Weights of a small GPT-style language model, trained from scratch on English Wikipedia.
Size: 12 layers, 8 heads of 64 (1 for keys and values), MLP 768 SwiGLU, vocabulary 32000, 37.6M parameters.
Training: a variant of Adam for these matrices, 1020M tokens, 7782 steps.
MLP neurons of a small language model. Each row is named by its layer, matrix (down: output weights) and neuron, and shows model dimensions 170-340. Each number is 128 + 32 x the weight over its row's rms, rounded and kept within 0 to 255. Numbers have three digits each. A neuron's up and down rows have the sign that makes its largest values positive.
A block is one neuron, or neurons of one layer that tend to fire together. After each block is what it responds to, as a language model described it from the Wikipedia text at the highest values.

L4.down192:132112153093148146088115190102102135137073158094115107145124085107105186125170134144144127159138163119136165115137140113112100141188125146142126086119167157187101112135122117046145098122117141126090143126186155134137180156176144145096103147134088101058119085102113124192144182163088122116152172163078056090124155131102144122126112182172111136097109188131129129097055158105164122166157179108145109135129088132114129097174118131167069139140112120073139109128135118148156114147086117196093156102184137109139083149158
Single capital letters (F, G, D, L) that begin a split name or title in lists and tables, e.g. Flip, Gminxr, Fist; also semicolons between table fields.

L3.down21:095112095148134174131149132133087132135090170132096144113110159145141114182091188127106076121092136115139157117117068120143127164147130179148143173135094176137131161108117070100138126120125059114144173168084144140098083116171178136132115152085144122124103029088045097151132123131153123143102154126103089079144146107081126129057150118152074097155138137106135100113158096142140135109142122145102115131218130107187111120158105124160198147075133121139180151131148138162148163127133141125104112134130144118097100096083
L3.down135:146130133096136148118142111114121134171160117098110126131161146156119073103188135102116231106167088150106169168158119143191092155194158072137128135080128087145158052084128150154135117123164156163168168156220086078146122167141166121175150169186114112130142092110171158107115118120120138034178170085153113145162073108076161115098113107127124123148135109141129150094117076149037102172091069067131093091126129098181122097144191083132144113143138133128116108120133132133100133079138109140129132098163161165122194092114
L3.down216:150137156079105098139093063133098155163141121154126129217119121061117097078131212154112172011140087126124148109136155092087153178152106131182140081124090177067103114178099083139133155169119157158121120071146125085087108074159101115113142134153115127098107056051126109126108131150146141131124142165103151161101117162145101086144138115117185078137108099129125164103068144101191156131103140119128149123124117191094131106191109163136128185165086183138047146109162117156120139080112109115108128203085123056130153179134
L3.down364:113150118124155074111158149141154132168117107131110132151184110207104177115071179183149108110102144094065113160149150101089127172151137112152134145123148150129143111108121136143165114166132097084124113106100101121061110178110125091169102126170140116106161099125069076095097122098123159145187138075137176181134083197118129136150169169185110123120132121209073120139126124125150153150159139147199132156105137133114117166152132053162155160131179081119133119165137106151069120086110134068159086076210180108169129139083
L3.down463:126145116110133106114119208141077148125167103185090109161171129093149191138112092081106135179110171120129169103111155136113131171180128131137125094142099121109152147128156104108255110160114171168189131089127171195115081118135112107139140133138134154134133117148116095162112150075102172154140146099174163150127147099080116095072124150201078062121165127083149085174157105139117164184108095150146145134092087092140091095150039108138174071106174122117098130124160158116177063097135064140161154100131158102102126214178
L3.down560:112103118113190118137126154135119131167146112167125115133164095133150206129079155134147120092067101108127177127092163131171157131163136112103090122103137105097176100133118116172191088196166123170152172146133142155116105113159157122101109095145098146099080125112114161130125149097119163114191095109123080142112149090116139144159151155194128081098157108155116108118083053144081010150088139115197120106148135134137138119085092137168222108085145138145087172136124144138154154112157151134098130114140114147122151124155
L3.down696:143150138076114097116189111153153103154119145129163088157153170110161141136116091122110137157182138091112100124060138124139126140093181153088098115069166057128154137085130127123095075154163120142095093084110117146176139139133195143110121089154168103145089109187206118133104100127101179161086149109156123148158107106108188074117116134120162125102177106148129113146117115122108095165106100091088094097088137092144125144122079135203122101132147072186148153212152118175096113113161169160123058099170144109141133093116
L3.down747:089138102130134114083110083188165141131153103087122171095121148152150174142125129103090178175105120109147204142117095130166192076043115157119110109106143072139196148096115174136158120117130124105144139174090144107087056132078146173111091082111098140175141142123109050125145133124101122141137104166157108205170095111100112148092121124138140127079128077122175103166124033185123141113144105111113136068104117137114080094177109100092141132125179165133145157128145156117111152145046153063211123147122136122166149148175
Fires on the line break that ends a paragraph after a full stop, and on a preposition a word requires, like responsible for, support for, associated with.

L3.down16:126110116167223089147103113106093119150174128083144065092143141109124186058160080175135120158135106113068141109200097156128157083127154125113121156125086095127137149129106139127141060105183142114149111127105137113093102110138133145089132120148153143091140045106099144147131138162167110145137128128103166121159113122120077160141166136130089154121159106194054121118125128194106045101091163191140070120122121172038097141063140109190053168128141075115118137142163123133124118113174163159144142166136117157162173102178
L3.down104:190092135148131161186150148119162147134136127088076146121108131114107058139152151131117170157153098124108152132148034154124104130159100092142100117075139125150097168121088157134100190151160154134152093082157113164121137147164174066159224120170122085079126144134069118130122125144149121184133132116083077109095179136070151129200088148097164160124101119118114116118153135149159146091109092162134169108138082147137152084182139150138096133144139119074087137110114145111122158155105157123141110101110174130097123153119
L3.down122:119113155125106141143116082102138146156086139079106126095127093130171101121118133133130109128136112156105114066162076142110126117204037182130163121140156126107069111127200083176141130047169142139197153160109104195104117073178169131137096134086077134122093136153136122164134157162097149167129112174153138087123164117101106115049137162178175124143165117224163109067102150120148140125108138161133120175152097088062095127140118063184167169119120112126156108121133109135139115190112141107106102150104140103107164129122
L3.down210:108181100083129144130087150109126143129031185114162079168149127130183101167149146156172153119147121134117148114099145161188158173154111106117096084068129147108129187160136087136094116122122157132031150079159129124135175105124185044083146091148066162044093188131158148146133136104157104162164173156111195080127183117125169117119118134150129133102174173156154124117140188119115125129107123159181105092121128133130161134108090166117140155112170121075120114163119095134144141084135141175077184117126092125115122183114
L3.down316:066134163141148098083133140105137174177114122157162165159125123124125151068117103154149154110111149140154146146116072117118118101172041000090189116148118140102138121171141137171106147116108116143132160089204176124165164127106131148126143124149160081069069084089172159132128096121132138146130149111086151144153117178122126147117112112081119058129114075079134095121056157148108082191085154093157130111190084132150099116095178162082101130145121131104092096128122126119097163125158155118173114112110110093179143096128
L3.down474:149133139139111133151130168112054177096143142173173104118144100151102108102077107119088201092207112163158057145138147122114132166105128156157150126129101142077112123121150165195182147142089090106125116121106156060157133142104136077103147124056152140099110136143086154128124126101138120125130122203146135149091077099111128163055116109128091145145133174159146142105174154143135134113134172184130123115106142151134069091170148122142167168140126139164169123089112119167132172121098169160164173110123190138118093093168
L3.down585:095120125116173064126150162161101109097116137096149073144139120095113178070137145124129137139073113129113072111139150133101148157103106124125120057103113098147099155106111115133117114110212075145171152170129126133150146104160130142135080189100083037115146155120067074158151119149112142148153147117138102129104108136190152138098167141131145146105144104111117115121140168095162200100120167150117134225108142091213110082163102091115193096152129102160104081132127147125135135106125092125149152112128140114117087051123
L3.down720:121127112172145147164147163141068112098114131116149036151145148112108142081126201135155117135075069142053146111163100176084072135158078065131147137041146102132106117116098135120107095098146162124159102119115074186141161123088148149178131047118128120067103159137056121122135113143155132099139103151123117138157102120152209106145052181119113090079097118125122112076131150142149191126123161118157152127161095144156134126184145134171089144120185070138134139148123206127126128200100150186129094137118191122116090083110
Single capital letters or short capitalized abbreviation pieces that begin a name or term, mostly name initials before a period, e.g. William F., U.S., Dr., Fla.

L2.down9:136147103120107162073138158170089170122035088184093081089146156118105161193139157096209114133116128141148147148132145132099161119153140140153113117117168176123109108136155097124160095120077137112100113051142128184209134064177127137186116131155093142094132065117132102159148122105116117134162184179091104179059122121096111143118112120095153129091129102068070116053104172129127130158159168094116106121168068121153100104120035168115126199093159136097130130122103183080155159152057113156098131093187137113152170156113
L2.down151:192131084097101172104084127144071095140129115162117102128134110118129148127140111079122090103142108144164101126142116108139121104099097175105165197136156147065163080101107106182150071153130052145118097102200117157127157143114190113103097137115159131116165045086076096132101110103099143104165187160102181146170113147074140114075162098162114104101113138149098154105114101156094087154158158104146148156144089184194122204113162136164102084129164125127159141114105078090142153107071111149172086173124127080103107107141
L2.down166:133111173115182116103126139111107158112119110146157142122094152139160095107154087102122145112116180131077186121103153109089164108157093132119124037123169168078102168116132123107146159094119166143155131095138133213134140155125088112139126104162163061102133068105169115164162113147116105127144154146102094184086141139144161113128147139099106153088174075074171129132141122148081120163089160063152153163218156124154100122155080117113059128113172089124137103118132133172098165158097152147131135203141123109159164175144
L2.down220:134136102147118123105163155191131129167101164126229068121089112150141189144136084123179149115078103152121115164140065134104132150112125183126115183117132145088131153085135077110134110168107166152170141162164100129121112135115202085186069143149150152068055121088177136121072129130105112082179109131120113152130160117078119117156136134145092089133114106126107122130144159134120076153086103109163123147168177176114102134057101122159068155122151133144092134132109108133150119126073110075065157133133120156112144182161
L2.down233:117096131130143147102150183110138129187096153128193099225115120148129125096128140137139188081131160146146127133124125136082114139161109113138119166123110073072134168120128124119129124186095116111149144137181143121152080128122183076113096130122152120082145093114090104145100116081122081108109162104092092064171192141132117069144113132074145121100133096142110098078143150115148095106132171139132126168132167094134117107094146115127096150158135113179053083145124155118125126135155134136105157125113137091119111122157
L2.down476:095106143145146085129179160092103140126061146155169105166117160154171189132131123076132157163182145122150130093158088133062169144139070140157159136105112162150131168149120093142101107126131104123129155102130085192119108141147166078147114106085144106081158194113150103139183132123147124131090215120118136105131150112111145112183112136127108115107132125107161140081105151175137140113128144123093101203140124142109124142100129149050094185096141153168133068129147092118134082181101142116157119122124122124127105119094
L2.down489:131117110119096175149078140210116111120178083095147111099108088118073159093088107105154169109189146116093157114169177111110109164129108117172121142103163079148175092122080083146123155119191172131080157109060196177141110066121096130166119125148209173089102167217179142095133155108138092158056135093118121109102114139100116146141102081123132092160137141142150142107107135063195106099124114085101174150133103162152118141184120076097144100099128119183131076120158158113146153123132134101119166137112165108118140151070
L2.down611:081151159145122125109151142109151079134095133158112183139081137161123134082120116106127130115086151156124121118107128129073144189088072135144117064128117123093149138102134132095083163076127141097139185119179178170126183101113167144109146127159135107128102162111085124145151098107141080103098133101095092148049126150140104105135137140128149158117130131138132093119151150068148110118165150174157157190116060125130115091123147194089131148094149150135084103136075134083147086177138116106080124131128124147171161164111
Single letters or short pieces starting a word split into fragments, often f, D, G, K, as in f/2.5, f-odder, Mushārra-f, D-hubri.

L4.down656:103118158139197128100176144091083134125108155152064146146140100111159156181147102147099129114112137152125157099130124091085110138180146122117132114172110134134154163147193087077181144128145131089092136155087106169121112115127230100138137107153152094138073078115117127117155077140136159153138141158140130135113131141135070097106102089173059186188162175104114151158150123092184155121123110162149100138135130091236139103194084122125220074092093133160090134113151064108119101110164149143125114166164104126124130136112
The preposition "for", and time words like after, during, within, that open a phrase after a noun or clause: "for years", "after graduating", "during their watch".

L2.down8:081156102105135099126142115100120093178138147108093163158182128117122135119126134131135089158128141155141158120085112128122023111140114139142144144168154134085101072059129151156135162110106121162144150171066211138052125117111183166117086105129105171083103115114124139123164146105163207223106113075131173111158076150126094148117139140138165071148149128086103073202176053150076140156157095166142137151128147095138128119102133202155138063103134092139116137153092141184138082130106119117137108064168087113136132128187
L2.down39:071124105122154177142180161132079122112094171148093134219115134152156123121122118128088111118073139192099212101143145126083129131115145084134141144183062157140161153123128092054150121162158121070150122103111088142115177141121215069144101174109159132154132115092144085146076154155087173153120191117180142137106131153130056117133147139127078135146153159106129104150177132119143162224127103166089154105058101105216141114187141121116152094097129140151082128071123145096115169138132153080065114162114097098136162137109
L2.down143:073170145180127182175179155131130133107131145172084137209132155114149111198147101110143148152117151173117155065108172135072156193117162207131169128108106099113103175089130146127127101145135164085156136075104141155124121119143128094154131130124132182099127081076090133156121122097116163124166112086064108110072130212108118095162161181131091143105152143122186109208090176199092152194116144214108181144114123184164173149138141146185131046057123110114085174119105127144150137069135167150166175142188148138120147163123
L2.down169:074118060110173144138091137158073123138137115146145114207140085144174177159160078167197161112135143127101126113120125101160114135137148119116114104156125147166166116175160128088151177126142116157127131088194161221148141169164178152077123064142080097158126148155122112112097171128148088055163094137104136120091099149146127130162127167204094128133171124130111150133164099148117106141117069170089186161084136122171126169078106131105136132087130114154122134071099115159138040078075115161117179100182132178132096138113
L2.down260:108150148156202131100120139159048125141103136149085140152181151134120156172144121146123148139173154121144107084132145055083111125127132151130149158122121166108168094121170138081086146142156076139076132092107133160115117121149137133100075120124141130112130081158156155141153147130115169188109160121144134108149115132129130113122131149110090143129178121109157096131171097111139172126125157164108068121186063092239128172156124150123224109076110101143126074067121121111148106183146122097135141138176150130165170120118
L2.down291:159168192082129159190123148104151169100141139142122137154162120145133101179123203139128154098092129099128116146093058120175149145160058171140141093098147119067093161148137137120150140135060086141115080152135090168134110095100123101092110094118136141082120058083080117197152116102117148129179165159080120182144151109183141111177085178165097105103095132079163103097123125166104187093131130138081114198166099088152117092114130130092180134135119112120025137134110126158171132180168177108115154111121158135153139107163
L2.down324:053112064117199138067164172137145120155142156130089174115153150123182078171155150124108138177114082180142136136141096079153135138119156102190198142141082180103178137113135135084148098126168124167156075151127122146111149166163170107111139189172140131094116104176145059176104138069124161139169113094109140143138098103138104123149134082133071160091152107139104164075124152156179178197111134072094139109160106096255119112118151129127146121118101114118123115104152116139110146144124085116081112131139116114097143118118
L2.down559:094102141094099135141107170096112103070083234099157181104109135130123150099125113104087168083108132098103130092115112160130148108130140125116186094128142108155124133100064162142097128136219115151075151122136151105102174119140066134096147138113082147069163147142113139161144088121126124127127160120152100175162116112135146116151155127099177117101085122134151124125147133164175157140146130108139121152071082123184091091121150147128111159137140105145146103134131119072145147255147166140143098138167157099112151120023
The word for linking a head noun to its complement, as in Minister for Employment, Award for Best Actor, Plans for; occasionally of or into.